MLP neurons of a small language model. Each row is named by its layer, matrix (gate and up: input weights) and neuron, and shows model dimensions 64-191. Each number is 128 + 32 x the weight over its row's rms, rounded and kept within 0 to 255. A neuron's up and down rows have the sign that makes its largest values positive.
After each neuron's rows, "fires in" lists the words (lower case) most often at its 100 highest values on Wikipedia text that the model never trained on. A number after a token or word is its count.

L11.gate312 [187  76 104  67 107 135 106 141 140 142 115 174 152 129 173 170 170 179  70 120 109 139 123 185 143 143 182 152  95 146 120 165  85  92 128 141 107 121 149 137 144 138 159 134  99 116 113 130 163 148 108 105 136  90 111 127 149 145  80  70 146 127 150  86 120  94 136  55 175 162 156 128 188  90 132  85 138 101  90 213 109 108 180 102 146 130  77 100 138 160  63 129 120 105 135  67 116 153  94 160 103 105 148 143 188 161 128 135 113 149  98 109 156 160 105 117 140  73  98  96 123  94 160  88  94 106  93 133]
L11.up312 [161 125 151 102 164 126 165 123  90  90 117  22 133 153 104 132 111 119 154 196  56 104 202 125  76 145 141 123  90 130 121 151 115 145 103 120 109 123 119 118 134 115 129 127 151  86 109 112 186  94 105 129 104 113 141 126 123  71 135 161 126 123 156  96 125 143 106 127 118 154 142 144 120 170 120 133 102 158 114 129  61 154 102 133  26 168 145 142 146 138 119 115 112 154  91 165 144 115 116  93 138  47 151  87 120 114 135 126 179 167  85 142 159 129  87 149 162  93 146 124 147 143 119 176 169 176 119 103]
fires in: "of" 62

L2.gate275 [101 121 122 137 133  70 143 160  89 152 117 158  65 183 133  83 163 180 136 129 134 112  88 126 136  93  92 112 106 152 112 109 104 150 152  80 114 182 204 155  96 131 130 127 125 103 121 111 114 140 153 120 144 145 176 158 177  89 119  69  85 106 119 152 146 118 109 135 135 107  93  89 120  59 102 127 112 103 132 140  94  93 106 196 131 167 130 142 123 154  51 133 121 104 181 137 111 142 185 118 141 129 185 124 126 110 137 168 133 116  96 229 124 121 167 129  92 126  79 144  98 105 131 112 101 149  95  99]
L2.up275 [181 176 179 141 144  89 142 130 119  71 100 158 152  95 119 173 125 199  77 106  28  77 197  98 142 181  85 172 118 106 111  87 162 130 154 120  69 156 133 152 157  98 117 116 139 174 141  86 119 129 145 112 170 157 131 120 111 139 140 118 163 208 164 126 120 142 129 123 133  98  89 169 131  97 144 114 132 130 123 160 150  99  82 163 128 151 115  96  96 174 116  90 126 117 115 138 120 138 151 104 185 111 125 123  83 230  99 124 105 150 119 168 100 108 129 154 158 109 165 109 105 108 149 164 136 197  99 127]
fires in: "the" 37, "under" 30, "in" 11, "a" 5

L2.gate132 [113 138  64 169 165 140 138 181 125 145 150  30 120  97 176  93 157 169 112 163 161 145 118 170 128 155 121 131 181  57 136 137 149 157 168 151 123 173 120 134 100 208 132 150 117 111 162 135 134 159 116  99 157 182 113 139 125 135 120 125  98 144 146 109 129 115 170 126 130  79 101 122  82  95 148 174 114 145 153 154 164 172 138 131 138 166 121 107 139  80 128 161 116 162 126  92  99 131 165 119 131 137 158 124 177  80 182 140  95 238 122 166 192 113  72 111 117 135  99  83 132 164 137 125 155 145 111 128]
L2.up132 [123  82 132 153 143 154  43 196 111 122 136 127 118 145 103 176 106  89 155  71 145  67  78 142 134 103 137 120 121 114 133 119  95 124 148 106  36 142 133 143  23 103  97 115 130  97 119 129 171 124 132 132  80 102 113 113 141 131  80 115 135 166 146 155 129 146 134 117  88 151 134 137 126 136 115 114 113 108 121  80 140 115 156 128 129 110 133 189 114 122  68  93 123 113 124 125 130 109  97 139 173 102 173 137 125 119  54 135 121 130 153 130 167 122 173 151 147 170 144 134 177  72 118 123 109 143 152  80]
fires in: "some" 26, "many" 20, "of" 17, "these" 16, "most" 11, "few" 5

L12.gate269 [114 167 161  50 153 133 105  72 105 142 107  67 109  72 125 104 169 120 170  79 141 179 143  83 116 206 144  92 113 104 146 121  92 146 133 167 139 140 108 112 118 149  93 116 143 163 108  71 142  87 167 163 113 138  95 134 133 116  93 139 116 152 153 177 148 186 149 188  75 100 126 111  94 149 152 142  89 113  64 136 102 116  88 107 163 128 106 148 114 122 164 164 156 118 146 112 140  45 137  82 119 111 137 126 125 136  83  94 149 125 114 102 159 108  75  51 121 106 120 160 155 167 164 132 137 159 112 115]
L12.up269 [ 84 122 102  97  93 105 126 119 157 133 129 114 150 149 114  58 146 145 131  37  78 141 109 161 144 144 127 136 147 112 159  94  95 127 136 130 131 134 128 142 108 157 125 122  99 139 103 147 159  80 151  62 167 149  59 136 107 124 148 120  79 114 108 128  91 185 125 146 107 102 158 128  98  92 116 110 107  70 155 137 106  87  72 138 179  91 141  95 133 110  96  77 201 177 181 185  88 163 142  81 142 168 193 178 108 109  89  96  95 109 100 101 161  98 163 145 105 146 105 101 110 152 157 150 140 174 105 114]
fires in: "on" 32, "released" 9, "from" 7, "30" 4

L2.gate178 [150 141 134 102  93 161 101  91 158 166 164 129 130 124  62 100 115  63 167  71 123 168 142 151 138 136 102  95  67 179 164 136 135 127 131 152 165 118 186  71 143 118 156 163 158 161 137 106 196 101 136 159  86 140  94 146 161  86 217 178 120 123 104  57 152 157 164 124 113  77 148  72 179 150 153 141 176  82 120 146 137 157 158 192  75 192 115 133 128 122 123 129 125 155 165 111 114 136 183 111 135 163  84 141  97  75 161  80 131 143 103 120  45 137 165 149 136  83 126 117  82 131 108  96 117  92 135 109]
L2.up178 [144  98  93 121  98 110 199 141 128 161 119 129 142 144  83 141 141 116 114 116 176 160 133 142  87 123 150  97 126 105 164 147 148  98  89 102 126  69  79 118 109 129 167 119 158  94 105 148 159 118 169 166 169 149 117  99 148 142 131  35 147 117 195 137 121 144 127 138 148 192  52 125 131 142 129 155 143 149 112 128 121 127 131 130 153 125  95 108 143 138 141 139 139 174  94 159  63  61  56 175 105 126 136 137 117 150  95 157  67 162 117  95 155 156 148 126 142  96 117 188 159  81 163 104  99 128 161 128]
fires in: "not" 39, "also" 34, "always" 5, "finally" 4

L2.gate50 [196  64 137 155 136 158 121  97  88 137 120 160 107 143 132 157  69  88 154 103 151 112 109 123 174 113  87 156 114 104 130 168 123 171 167 174  97  72 132 127 125 113  96 141 172 160  77 151 197 150 158 114 113 133 121 117 133  71 116 170 142 139 141 102 123 137 136 124 168 159 161 112 132  87 154 174 118 125 131 129 145  93 126 122 126 139 209 124 137 125 100 111 125 136 189 101 166 109 158  91  98 164 158 114  79 110 163 152 163 138 101 151 184 181 104 100 124 125 121 108  80 110  98 140 108  83 134 125]
L2.up50 [150 108 136 160 103 141  46 103 131  76 128 100 118 104 141 158 118 121 125  76  67  99 109 168 123 125  90 130 128 197 113 154 128 127 114 165  93  88 168 128 101 115  89  91 122 149 113 156 154 109 108 125 167 147 124  94 161 147 104 129 166  90 182 144 143  95 102 144 163 163  99 128 133 120  71 215 158  96 134 100 172 115 155 108 182 150 120 164 125 152  79 167 155 161  90 110 133  97 106 213 132  67 100 167 113 155 156 138 122 171  66 167 134 152  68 134 184  53 117 138 118  66 172 103  95 157 118 127]
fires in: "in" 24, "no" 24, "incumbent" 5

L3.gate125 [154  34 165 113 127 118 173 152  82 141  85  96 115 120  73 126 184 164 151  58 125 105 184 157 187 118 141 105 133  59 128 169 131  63  71  75 138 111  78 135  88 160 120 156 158  96 151 149 159 167 125 128 118 177 154 108 145 132 102 162  92 151 156 123 164 111  95 111 105 124 193 117 152 140 125 160 141 159  78 113 162 140 115 159 158 125 139 109 146 186  87 114 127  68 119  96 116 138 137 168 121 119 166  93 114 145 151  92 147 167 127 139 176 101 113  96 119 188 109 106  71  48 140 109 156 100  67 144]
L3.up125 [ 79  73 129 111 117 112  53 117 184 124  80 104 104 160 149 135 157 145  72  61 107 146 101 100 146 158  68 161 115  76 146 105 150 164 116 150 162  64 140 102  98 156 127 109 126 133  68 127 160 118 136 110  88 153 134 145 161 100 116 137  70 111 154 101  95 148  85 106  90 137 139 145 186 166 159  89 104 153 148  82 167 126 135 128  88 103 142 119 145 120 141 125 167 108 167 140 135  45 129  82 139 149 110 120 116 111 148 109 146  82 150  91 138 134 130 120 212 107 105 131 166  47  89 141 135 116 110 179]
fires in: "many" 20, "both" 16, "bomberman" 15, "various" 14, "several" 10, "some" 4

L7.gate225 [106 130 157 113  80  99  90 114 125 179 163 133 145  85  66  70 130 143  81 144 139 120 113 156 112 110 131 164 127 158 188  53  88 129 117 131 152 122 122 174 129 172 164 201 139 146  68  76 140 110 142 197 173 150  60 125 125 107 158 129 114 109  93  92  83 135  59 151 128 139 120 131 130  98 131 160 110 123 107  69 124  54  84 138 151 162 144 152 140 130 110 115 162 144 159  71 134 147 155 134 116 137 139 118 110 162 168  73  85  80 118 147  74 137 156 134  81 116 107 125 156 156 191  59 138 157 104 137]
L7.up225 [ 81 137  73 115 155  59 103  96 133 159 181 135 115 168  96 142 117 151 107  81 111 144 134  99  48 119 147 128 107 109 138 108 147 162 179 158 129 157  97  86 117 105 169 157 124 196 153 132 102 133 100 101 158 135 132 131 145 125 116 176 126 136 100 144 131 174 153 118  70 141 150 168 114 163  91 110  80 201 117  62 123 127  67 156 185 138 159 156 136 153 141  99 110  63 209 138  86  98 132 107 135 121 170  42 136 141 130 119 132 108 179 115  93 135 134 121 147  69 126  81 123 137 106 140 129 175 129 154]
fires in: "n" 18, "isbn" 17, "place" 9, "total" 9, "office" 4

L5.gate16 [102 128 162  87 134  93 103  84 111 120 149  88 103 114  80 158 118 103  91  95  17 150 121 155 143 232 140 143 179 155 153 105 171 118 162 122 112 157 138 131 157 189 131  95 145  98  93 161  95 111  84 150 174 131 163 101  97 106 102 139  96  75 124  87 112 119 182 151 139 135 135 169 119 117  77 100 143 126 197 123 117 145 128 149 121 162 167 133  91 127 115 111 133 145 148  99 143 156  94 170 100  78 146 134 210  96 111 132 109 115 104 175 144 130 139 121  80 149 150 137 151 119 165 143 135 180 110 142]
L5.up16 [114  80 158 112 152 108 150 124 133 100 126 140  73 151 142 101  91 127 143 140 130  92 155 139 115  77 122 161 126  90  93 146 169 132 117 132  85 150  99  64 115 131 148 164 142 127 163 176 154  99  99 124 120  96 108  80 142 116 176 115 121 109 191 231 149  87 145 141 124 173 121 134 208 122 151 171  89 167 167 143 150 111  95 121 163 139 153 146 130 117 140 103 119  94 151  78 143 167 122  48 125 151 178  93 158 113 116 171  96 135 174 144  67 135 110 147 105 101 120 186 152 102 133  85 135 102  90 103]
fires in: "were" 71, "came" 8, "preceded" 5

L6.gate51 [ 67 154 165 176 112 112 142 130 100 124 139 145  91 119 188 113 129 154 135 125 107  91 114 109 125 141 166 170 137 198 144 178  82 156 132 158 112 134 146 113 127 126  95 109 150 149 117 138 220 125 110 144 141 120 105 148  82 119 148 136 173 154 111 112 108 160 103 135 147  83 109 186  98 118 127  88 174 114 135 122  88 114 193 192 156  78  80  98 156 139 137  99  89 140 126 121 101 182 240 135 152 125 116 112 172 122  74  75 149 147 108 132 131 167 138  85 121 165 146 135 131 171  97  86 142 166 108 151]
L6.up51 [188 104 149 118  85 124  83 123 165 144 119 188  99 137 106 106 157  91  87 143  91 129 171  58 137 130 162  90 176 131 102  74 137 161 126 127 116 150 148 106 107 149 104 181  76 109 128 133 178 119 175 112 129 133  76 139  98 157 137 117 143 145 107 135 141 192 115 151 135 112 127 106 123 183 121  91 130 141 152 152 139 105 112 107  88  66 177 155 199 111 152 139 124 174  98  93  98  53 169 129 177 194 137 113 125 103 169 175 148 109  79 120  98 169 192  42  77 116 175 154 189 132 164 129 184 145 101 158]
fires in: "s" 17, "company" 10, "museum" 9, "institute" 8, "district" 6, "united" 6

L3.gate353 [142 105 106 132  99 109 135 112 138 100 185  94 173 140  87 137 117  96 104  80 110 108 127  90 140 132 186 162 158 175  93 148 129 139 150  54  84 157 146 206 122 113 202 146  99  95 121 109 139 101 138 142  95 169  74 112 162 113 167 123  50 147 167  86 116 127  87  59 128 103 132  99 182 168  72  77  91 147  90 100 134 145 133  77  63 180 107 116 160  97 149 139 128 116  64 134 129 176 107 141 105 101  72 122 140 147 212 102  66 114 120 121 108 142 122 158 136 169 127  68 115 134 166  80 104 142 127 123]
L3.up353 [119 114 134 126 139 125 112 168  96 197 108 122  91 133  92  58 133 131 130 101 144 117  65 137 108 141 150 103 106 178  94 124 140 115 118 102 137 111 125  99 164 114 143 147 134 153  88 141 166 166 114  86 138 123 146 147 123 170 113 105  79 164  94 183  61 122  50 159 129 164 141 123 101 120 119 144 109  83 144 111 196 151 104 156  97 109  81  87 116 164 153 113 124 138 100  89 113 101  76  69 153 120 135 191  72 101 131 115  89 208 152 145 137 167 160  94 132 146 135  64 163 119 161 117 149 103 179 149]
fires in: "also" 43, "not" 6, "maintained" 5, "uprising" 4

L7.gate118 [118 172 140 156  56 132 111 176  81 144 125 158 176 117 150 144 181 155 116  85  70 115 121 140 144 127 195 198 122 123 139 157 142 116 111 115 113 137 101 116  90 189 129 155 104 102 134  94 166 108 124 114 121 162  96 104 106  50 110 128 134 182 150 132 151 121 122  83  48  96 125 117 132 192  91  70 171 151 108 112 144  77 185 125 144 126 186 145 135  94  96  98 123 116 144 137  94 110 119 124 130 139 164 211 108 102 152 122  84 174 170 124 161 121 122 138 121 154 163 175 136  58 143  92  51  99 148 130]
L7.up118 [115 106 168  72 159  71 109 163 149 116  94 137 138 101 114 146 165 174 157 175 130 189  85 122 114 126 136 163 164 188 175 170 143 105 117 109 108 101 188 129  80 141 102 184 116 130 177  96 145 153 145 114 171 109 150  76 102  78 166 136 196 153  94 156 123 101 128 177 164 132 118 118 104 123 105 101 143 144 187 128 165 111 120 123 111 165 106  34 138  60 114 105 106 144 153 131  89  85 133  91 178 120  84 157 103 163 135 116  90 163 106 154 190  71  71 146 147 122 155 108 126 115 114 117  82 141 155 149]
fires in: "the" 63, "microbiologist" 18

L6.gate152 [ 73  73 114 109 116 137 133 172 142 157 103 140 104 187 171  93  96 151 184 143 158  91 143 151 140  84 188 137  97 102 133 134 127 130 107 175 122 139 109 149 163 176 124  59 134 146  66 109  54 154 114 139 205  93 158 145 143 142 177 121 131 137  99  87 131 186 138 167  73 155 155 122 142 112 116 122  84 124 133 115 106 143 116 205  86 123 117 114 110 177 113 141 132  70 148 114 107  85 124  88 172  49 118 161 111 153 112  99 199 148 133 144 114  81  66 113 129  92 134 153 107 112 124 149 132 158  99 145]
L6.up152 [184 115 180 183  49 134 133 139 145 154 135 132 126 161 171  46 130  89  84  87  93 123 103 145 158 138 158 132 142 187 128 134 184 114 134  83 152 106 113 141 111 109 113  97 105 120  91 133 133 120 196 133 116 132 117 140 169 117 148 102  91  89 162 195 159 115 153 117 114  62 111 109 104  84  56  99 148 121  89 133  83 107  75 187 111  56 159 193 119 151 103  89 147 151 171 131  99 111  97  91 123  98  95 151 114  93  69 122 161 153 129 119 127 133 142 163 156 109 156 149 183 154 144 171 114 190 153 100]
fires in: "born" 30, "in" 25, "on" 6

L3.gate304 [162 144  98  85 114 105 104 157 187 120 159 177 136 115 133 151 141 132 133 132 117 130 152 162 109  96 138 139 172 118 127  68 154 161 193 170 144 120 180 191 171 185 164 178  93 137 137  99  62  95 106 123  81 105 102 130  95  78 104  93  79  95 135  68  86 145 139 147 135 138 113 102 125 110 100 195 156 138 128  85  96 179 164  93 104 119 118  53 139  93  52  86 147 119  87  75 159  93 135 166 123 151  69 121 156 156 149 162 108 123 118 122 145 146 137 108 166 139  82  88 110 119 141 173 171 190 139 101]
L3.up304 [136 135  69 153 128 105 186  85 130  89 129 162 154 115  83  94  82 103 131 144 139  89 128  78 158 110 104 139  87 101 117  91 137  94 161 137 147  69 132 161 146 121 169 117 153 156 123 206  72 109 127 120 124  31 151  80 126 161  96 137  54 201 130 115 137 103 166  99 129 119  98 137  76 125 125 163 131  64 130 111 134  96  94 135 140 151 118 176 165 162 142 130  63 175 107  76 129  77  94 160 124 155 126 118 101 167  94  94 135  86 182 115  65  87 148 159  33 170 176 129 129 107 110 122 139 130  99 192]
fires in: "including" 25, "such" 21, "with" 20, "included" 9, "named" 8, "made" 5

L3.gate128 [151 116 153  85 124 101 166  86  46 132 134 118 189 126 139 106 145 178  81 120  28 185 144 138 161 198 150 136 137 126 105  88 132  99 147 158 101 106 147  99  81 143 137 103 117 123 103 185 180  96  82 132 139 105 115 135  95 119 113 131  96 118 127 171 156 115 142  73 105 139 169 113 120 138 113 151 185 148 116 145 125  89 205  86 114  95 120 170  96 100 165 136  99 118 163 145 151 167 171 176 144 154 122  93 147 107 108  80 153  94 139 132 161 105 178 151 121 123  99 123 159 109 140 140 131 165 142 119]
L3.up128 [150 149 149 146 125 145 115 134 157 148 134 144 124 120 125 117 203 136 125 107 140 100 115  53 132  97  86 121 110 157 105 100 169  52 101  89  88 189 207 179 134 116 132 100 125 166 121  86 186 102 130 147 100 135  81 101 153 143 150 135 105 147 153 180 170  90  60 129 130 177 133  81  76 149  99  98 123 122 123 197 123  81 156 108 111 124 152 146 137  77 116 122  77 145 138 132 134 219  95 148 169 119 112 115 148 120 153 123 127 172 155 128 164 115  17  92 105 109 137 122 182 118 141 134 144 157 160  78]
fires in: "were" 47, "was" 31, "been" 16

L9.gate210 [131 168 104 110 103 118 139 123 170 135 149 121 132  72 112 140 114 175 171 154 131 118 151 147 155 117 108 175 106 109 156 131 129  97 152 145 150 170 110 109 152  80 125 112 123 119 124 132 185 135 106  77 104 174 137 127 145 163 116 166 130 112 123 132 138  58  92 155 126 119 105 108 161 154 162  81 155 132  46 112 166  80 104 121 123 108  75 123 144 137 121  86 191 139 150 134 141 162 150 131 151  87  91 131  37 115 113 163 100 131  97 232 168 116 107 141 127 123  45  76 145 128 188 125 114 180 104  70]
L9.up210 [116 126 128  89 171 121 181 100 128 122  83 137 127 177 107  44  33 182 104 172 132  79 128  96 115  74 111 161 157 122 144 113 126 162 155 196 115 101 161 167 119 117 215 151 159 101 126 135 107 144 100 138 203 135 149 202 122 137 158  91 135 127 133 107 135 157  94 124  60  85 138 146 156 117 116 122 135 212 107 141 149  78 114 132 152 140 127 126  84 126 146 130 118  91 102 120  99 138 148 151 113 142 144  94 160 170 101 125  86 113 115 137  41 149 134 153 117 146 139 174 141 135 119 131 187 137 137 133]
fires in: "n" 22, "living" 7, "place" 7, "age" 6, "were" 6, "km" 5

L9.gate327 [142 171 126 109 160 174 111 137  87 151 114 127 116 119 124  50 162  83  79 112 104 107 139 138 130 139 156 162 131 149 172  67 157 126  94  95 162 171 122 186 106 125 100 197 170 131  76  97 150 159  64  93  88 141 112 111 111 103 182 123 119 138 120 130 134 104 121 125 137 148 144 138 148 138  80 158 181 114 145 179 118  62 184 179 129 154 129  97 147  88  79 150 126 159  89  95 144  76 141 130 141 112 141 146 117 102 207 157 102 159 145 145 155 152  77  71 183  87 140 161  45  86 163 111 110 121 117 120]
L9.up327 [142  87 100 212 144 178 134 125  91  98 139 131 130 126 164 117  72 155 143  96 119  39 149 125 125 166 114  95 100 177 111  94 189  64 161 143 116 116 105  74 145 116 111 136 138 132  74 153 150 163 100  75 146 115 106 149 160 128 102 119 121 125  29 119 181 114 124 141 122 124 128 107 111 154 115  88 130  85 147  58 120 154  86 156 158 194 157 142  92 152 140 106  92 175 134  24 107 133  95 158 120 141  83  84  96 162 105 136 141 151 147 187 136 136  90 125 132  75 101 157 157 123 119 115  96 160  87 130]
fires in: "no" 53, "total" 15, "s" 10, "average" 4

L6.gate114 [130  91 120 138 140 128  88 137 126 136 162 148 151 152 111 107 162  95  75 123 146  88 144 116 139  61 122 135 146 171  94 118 167  71 132 132 129 188 110  88 138 136 141 173 102 148 123  89 132  98  17 142 156  92 123  85  89  92 139  91 141 134  92  63 164 107 125 155  96 148 144 119 147 135 136 124 127 131 139 152 115 105 158 125  84 159 122 102 142 144 122  75 145 147 117 119 119  94 152 206  33 111 149 145 190 110 164 153 159 127  74 148  79 129 149 111 158  47  78 104 102  93 153 174 130  68  87 147]
L6.up114 [183 140 128 126 195  92 109 138  74  75 128 138 161 141 176  73 170 129 127 126 134  35 194 106 140 125 113  45 134 135 140 135 154 125 150 143 141 147 156 118 136  88  96 139 114 116  88  99 107 176  80  92 166 136 147 112 162 114 150  99 102 123  86 121 133 125 138 149  85 100 146 188  89 112  92 135  98 115  98 126 122 159 170 126 149 132 117  96 109 136 159 114  85 131 148 116 145  59 205 117 110 158 122 105 124 144 155 222 122 188  61 153 141 139 128  83  94 158  80 177 144 137 105 143 179 169 115 140]
fires in: "no" 34, "s" 17, "jr" 11, "ave" 6, "c" 5

L2.gate161 [ 96  80  77 155  94  57 129  67 109 113 152 193 133 147 128 116  75 135  87  55  91 159 125  90 177 135 107 122  72 128 132 124 132 152 144 148  84 183 115 185 106 107 155 123  92 128 127 134 211 151 145 154 181 154 131 133 110  96  92 134  89 125 189  90 139 102 135 118  52 104  90 109 157 118 102 112 127 154  76  73 138 115 136 127  79  63 148 146 139  93  97 150  49 140 141 110 161 150 139 154 135 118 130  94 113 118 144 149 125 154  95 171 145 166 186  62 163 126 109 166  74 115 118 139 155 132 135 100]
L2.up161 [ 95  92 118 152 155  74 136 157 133 179 111  63 130 160 152 131 185 200 138  96 107 158  81 153 118 137 102 146 153 119 111 102 129 139  76 179  90 126 166 128 115  95 120  88  69 152 216  90 129 157 135 156 140 162 145 156 133 121  87 155 121 121 170 132 143 183 144 153 185 166 186  90  92  82 171 182 117 165 165 116 179 114  62 212 130 102 162 139  88 158  91  85  91 115 130 112 129 117 151 100 133  98 138 143 135 140 114 139 139 146 128 107 143 138 100 173 120  94 106 140 152 143 113 168 138  75 152 178]
fires in: "the" 82

L6.gate130 [104  90 146 103  95 191 121 226 132 113 171 107  91  51  89 117 139 124 111 110 148 117 103 125 121 101 198 150 134  89 174 238  90 149 119 106 109 146 130 156 115 137 133 139 174 137 102 143 139 127 156 161 101 134  68 111 148  51 142 171 101 143 163  97 130 167 178  91 134 135 113 138  83 152 103 205 128 114 140 122 115 145 130 102  96 131 179  89 147 152  99 134 150 143 129 121  90 150  92 135 115 119 177  99 109 172 100 154 151 119 161 129 139 114 133 130 115 160 106 130 112 132 149 161 186  88  24 112]
L6.up130 [148 115  99 117  55 128 160 153 147 104 128 137 112  97 156 180 118 121 229 185 157  93 153 106 145 136 172 143 177 171 167 116 104 114  62  78 117  99 156 104  84 193 114 147 110 169  45 126 158 143 148  99 132  79 145 145 119  97 143 159 149 106 171 161 137 193 101 145  68 108 171  88 120 155  71 156 153  67 157  80  78 119 163  97 113 122 136 123  97 161 156 100 106  82 132 109 104  84 124 138 165 129 163 117 141 136 148 108  90 117 113 218 113 155  78 141 133 100 112 115 166 155 153 181 125 159 106 105]
fires in: "on" 48, "manager" 8

L2.gate141 [ 99  99  88 126 186  76 144 131 155 139 147  92 117 111 172 128 128 152 142 114 106 114 143 135  63  90 112 100 123 148 157 142 116 146  87 166 172 169 167 108 170 172 134 173 167 159 168 123 195 102 107  81 138 144 150 133 125 100 103 181  88  87  93 150 168  67  89 116 188 142  75  89 133 121  87 115 134  16 144  93 151 140 143  99 125 129 127 194  72 114  80 113 128 131 168 182  93 111 105 104 170 157 126 121 103 126 129  89  84 153  83 105  80 137 123 170 130 128  97 165 157 118 165 121 212 135 105 113]
L2.up141 [147  93 153  95 115 174 106 184 134 162 108 139 128 146 107 110  64 154  88 199 101 146 160 111 129 111 181 113  79 142 166 132 209 126 119 128  97 109 112 128  95 134 117 143 144 186 136 100 164 133 135 108 119  79 104 153 101 117 179 171 166 158 166 184 170 122 118 116 130 132 135 117 127 156 114 151 141  95 158 127 183 120 127 157 106  94 207 130  77  87 151 152  81 141 163 135 114  78 105 115 174 165 154 101 118 154 147  61 141  53 120 161 144 157 148 123 183 131 114 171 105 138 115 123 116  52 124 103]
fires in: "on" 51, "april" 8, "online" 5, "august" 5

L3.gate151 [ 71  80  87 152 113 108 130 142 113  97 135  95 173 142 115 114  51 171 147 159 135 129 136 140 124 142 116 138  81 122 122 108  47 134 115 185 184  54 116 121  95  90 161 151 178 155 136 174 139 143 134 143 140 148 147 177 164 110 116 153  90  99 210 137  53 113 135  93 110  65 141 126 145  94 149 153  82 102 151 101 139 124 170  99 174  94 134 114  90 108 138 135 113  29 153 115 125 170 168 122 103 181 109 116  89 135 132 187 150 122  88 163 128  66 116  97 116 108  96 151 130 121 121 121 158 182  90 131]
L3.up151 [137 146 158 148  95 128  87 161 131  98 131  61 193 137 108 133  96 142 130 186 156 187 123 176 138 164 181 107 139  98 108 130 119 197 122 102  88  98 125 115 110 137  65 158 139 145 194 104 116  76 139 145 146 139 122 151 141  66  88 162  64 144 124 127 194 143 153 112 129 105 115 104 153 121 108  88 178 124 118 101 162  97 143 103 124 138 112  93 128 208 104 141  71  79 204 160 139 104  95 134 151 126  88 110 111 112 116 105 139 134 106 112 117 121 186 143 155 164 163 127 100 186 129 215 137 161 160 176]
fires in: "the" 65, "on" 9, "of" 6

L3.gate272 [135  65 133 110 174 116 133 100 122 106 165 154  57 106 155 194 160 130 132 146 137 111 160 156  82 155 128 169 139 140 157 141  85 152 144 185 101 144 154 153 154 142 176 120  56 154 149 135  98  97 150 126 149  99 144 158 107 105  90 105 146 147 166 110 102 178  94  61 121 182 166 177 151 135 151  82 121 146 121 112 159 126 116 117  83 110 149 103  69 123 118 139 220  78 159  77 151 138  95 101 124  57 155  86 159 143 129  74 108 107 107 180 146 146 116 123 140  99  86 172  77 119 152 148 123  96  95  97]
L3.up272 [126 176  68 153 170 165 149 110 123 125 167 119 194 124  96 146 170 156  96 127 143 120 106 232 148 138 148  79  90  83 101 149 129 177 134 112 152 105 101 110 167 146 104 111 163 140 169 178  97 175  89 176 101 141 164 153 117 121 150 107 111 117 154 115 165 158  84  67  72 156 124 103 185 123 129 166 120  84 116 147  79 154 108 114 163 176 106 159 149 171 121  76  96 109 142 124  92 150 117 119 144 168 150 103 146 113 104 160 197 135 163 104 221 166  96 129 113 138  87 183 150 151 111  99 157 151 114 172]
fires in: "of" 82

L7.gate279 [ 52 119 154 130 122 137 191 178 124 147 119 125 179 146  79  94  96 145 135 112 109 106 189 201 137  79 205 149 139 116 148  76 139 136  97 152 150 144 113 150 137 136 136 132 177  91 117 118 125 134  95 128  93  94 102 136  67  57 192  72 117  43 170  72 177 180 107 144 142 142 153  54 153 123 103 159 120 119 155 128 123 120 167  86  95 159 103 172  99 150  78 129 106 141 135 111  91 117  99 152  98 149 213 133 103 108 149 124 138  92 162 142 103 122 105 166 139 163 126 125 133 139 140 101 110 142  81  97]
L7.up279 [138 188 186 152  89  89  82 136 149 146 142 123 182 178 113  86 120 121 130 161  85 125 171 157 135 157 157 133  64 108 160 130 123 108 135 146 195 106  75 158 179 140 130 124  59 187 149 154 104 123 123 182 155 110 153 122 114  96 126 125 137  92 149 137 126 118 181 122 125 122 114 107 141  60 147 127  48 102 110 151 103 159 136 117 117  50 178 143 126 132 130 109 122 127 153 104 102 123 103 116 139 169 123 118 112  77 118 150 165  72 155 134  67  71  49 152  88 129 118 137 132 179  98 163 159 172 162 135]
fires in: "at" 70, "in" 13

L6.gate213 [167 165 129 114 100 137 110  96 170 134  87  64 140  77 117 142 177 147 114 115  63 136 123 189 130 177 182 131 128 152  95 119 107  54  99 118 191  66 122 119 200 185 129 154 148 139 138 135  99 101  96 142 150 116 126  78 122 103 126 161 131 122 142 142 149 182  81  79 115 118  89 124 170 150 130 163 136 160 118 130 108  73 161 116 174 120  63 154 128 151 178 119 121 107 203 163  80 183 140 170 117 103 132 123 137  82 104 118 116 153 163 127 109 104 110 139 119 109 147 112 147 133 168  87 153 149  83 147]
L6.up213 [117 175 116 141 152  59 141 125  53 173 110 123 108 170 123 112 168 110 118 154 138 105 147 119 157  95 120 168 187 147 124 166 151  95 110 120  87 100  99 117  57 118 141 146 165 117 148 151 171 125 120 127 121 122 105 102 183  83 139  34  91 130 161 157 163 110 110 145 129 201 152 121 210 114 199 100 134 109 162 168 103 100  98 114 117 171 142 135 120 220  65 119 138 164 164 115 118 162  70 107 159 136 170 144  87 135 171 104 130 120 160 123 106 106 159 163  87  81  97 133 145 104  74 116 133 129 154 122]
fires in: "is" 42, "are" 17, "be" 16, "was" 11, "were" 6